{"head_dim": 96, "vocab_size": 2048, "activation": "swiglu", "norm_place": "pre", "rope_base": 1700.0, "init_std_qkv": 0.042, "init_std_up": 0.042, "init_std_down": 0.0047, "optimizer": "adamw", "lr_head": 0.00622, "grad_clip": 1.0, "decay_fraction": 0.759, "doc_mask": false, "dataset": "wikipedia_en"}
MLP neurons of a small language model. Each row is named by its layer, matrix (down: output weights) and neuron, and shows model dimensions 32-159. Each number is 128 + 32 x the weight over its row's rms, rounded and kept within 0 to 255. A neuron's up and down rows have the sign that makes its largest values positive.
After each neuron's rows, "fires before" lists the tokens most often just after its 100 highest values on Wikipedia text that the model never trained on.

L10.down142 [164 112 158 179 101  86 123 120 124 100 154 126 166 145 138 144 126 146 200  71 148 124  87 137 133 183  81  89 153 156 164 223 113  55 171 109 136 133 116 118 133 133  83 108 118 118  99 112 121 135 126  59 151  30 163 139 138 101  80 161 123 105 158  98  81 168 159 102 169 145 103  97 139 127  89 132  95 128  86 168 145  99 119 130 127  97 194  86 139 126 166  99  90 113 123  63 100 153 133 165 113 108 124 112 148 157 118 159  73 121 140 136 108 148 127  96 117 120 122 153 146 181 109 202  78 125 180 158]
fires before: " ", " (", "el", " 7", " 6"

L6.down5 [179 104  81 187 129  63 147 151 101 105  93 147 116 112 107 165 133 155 161 133 126  55 101 170  91 111 193  85  92 121 171 100  81 164  58 194 108 117  73 144 132 170 161 195 177  93 146 117  83 140 145 115 167 113  80 125 133 129  77  89 109 192 115  81 164  47 196 158 182 147 155 131 115 121 105 157 124 110 167 122 113  83 150 177 156 116 142 182 146 136 152 127 144 123 143  91 133 162 118 110 101 172 130 140 140  80 155 125 143 113 147 146 150 126 149 111 202 146 170  93 160 122 117 170 145 150 117 108]
fires before: "pe", "p", "cl", "ch", "al", "ration"

L9.down166 [133 142 161 104 127 119 100 175 155  94 164 116 153 114 178 151 122  75 148 102  77 197 131 122 138  79  94 216 139 126 115 128  97 202 115 164 148 141  88 143 107 145 157  86 121  98 153 145 160  97  68 105 150 146  87 204 145 102 125 135 102 109  75  83  92 178 104  91 102 148 130  55 167 137 120 142 128  97 102 120 156 110 124 165 153 169 147 157 117  91 159 171  99 154 110 148  81 184 127 109 142 135 161 117 174 131 132 115 145  68 169 170 126  78  67 130  96 107 183 145 121 132 149  47 134 138 180  80]
fires before: " ", " C", " Year", " Party", " No", " P"

L3.down196 [188  91 129 131 195 114 138 189  65 132 137 142 196 111 150  86 105 127 121 131 167 161 127  97 176 132 108 172 126  97 166 121 203 144  49 121 141 161 134 155  96 157 121 157 112 129 119 113 128 123 113 172 136 142 103 130 126 135 141  90 200  80 193 171 113 167 116 176 133  50  99  61 130 120 153 104 118  92  93 159  86 144 137  99 100  75 122 133  86  94  96 156  99 104  76  86 155 107 143 140 187 101 152 102 159 116 153 137 101 157 112 141 136 121 131 197 111 116 167 119  96 172 147 112 129 197 114 138]
fires before: "|---|", "|", "at", "ite", "n", "om"

L10.down175 [151  95 102 136  84 133  89 136 120 104  97 160 170  94 170 139  90 169 130  92 188  83 140 130  98 143 182  89 154 136 105 210  78 104 139 192 121 109 124 110 109 120 120 105 109  40 139 134 133 114 127 118 167 124 100 115 117 109 122 195 169 157 121  82 131 138 120 105 162 159  50 110 150 127 114 125 143 118 107 170 104 165  99 152  62 140  79 151 141 100  71 128 116 170 115  80 108 140 128 142 178 117 129 116 172 125  84 110 164 141  74 194 130 118 139 150 159 134 176  71 118 129 156 135  95  92 130  71]
fires before: "\n", " V", "ors", "ives", "ory"

L9.down93 [ 98 154 175 120 192 137 106 108 115 118 154 160 113 150 135 160 107 131  75 137 144  88 121  74 144 118 127 134  97  70 115 105 135 139  89  74  93 157 152  67 141 152 118 160 108 166 135 121 133 150  75 109 106 133  92 113 101  82 167 122 158 146  87  78  83 115 117 170 123  96  76 151 112 153  98 170 100 125 144 147 111 134 165  81 127 121 106 128 166 176 132 132 144 127 106  96  88  96 142 116  82 153 132  94  54 158 103 185 113 171 167 103 134 119 138 137 176  89  93  59  94  90  93  78 167 104 139  80]
fires before: " |", "ate", " the", "erm"

L2.down211 [147 194 107 117 158 106 114 171  98 111 145 121 138 166 138 172 163 159  99 116 134 146 113 132 176 142 171 138  92 117 150 216 134  93 103  82 164 133 132  59 160 151 129  63 125 142 134 140  94 137 106 158 121  77 138 128 108 128  97 117 131 132 138 160  87 142 140  83 128 167 139 146 171  89 141 111  94 153 161 135 128 133  91 137 135 105 123 157 139 115 177 116  93 146 138  99  66 118 110 101 126 147 144 145 106 120 147 108  80 171 134 199 144 194 160 179  89  86 133  88 101 162 152 189 105 140 218 186]
fires before: "ong", "le", "b", "y", "ck", "om"

L2.down47 [131 120 113 121 152  93  88 122 159 133 132  87 176 103  94 140  69  97 120 142 141 101 114 119 132 154 170 138 113 114  92  85 104 104 151  52 183  92 134   0 112 137  85 120 127 159 161 141 133 153  85 113 123 134 116 156 119 115 121 155  84 163 116 146  81 163 113 103 134 120 140 128  84  97 121 110 109 144 146 121 122 131 127  81 177 156 135 201 134  36 134 109 112 146 101  71  75  67 121  97 142 103 139 154 121 118 165 137 131 105  70 154 164 132 141 141 120 114 167 123 141 109 142 155 126 118 127 151]
fires before: " |", "%", ")", ";", " m", ","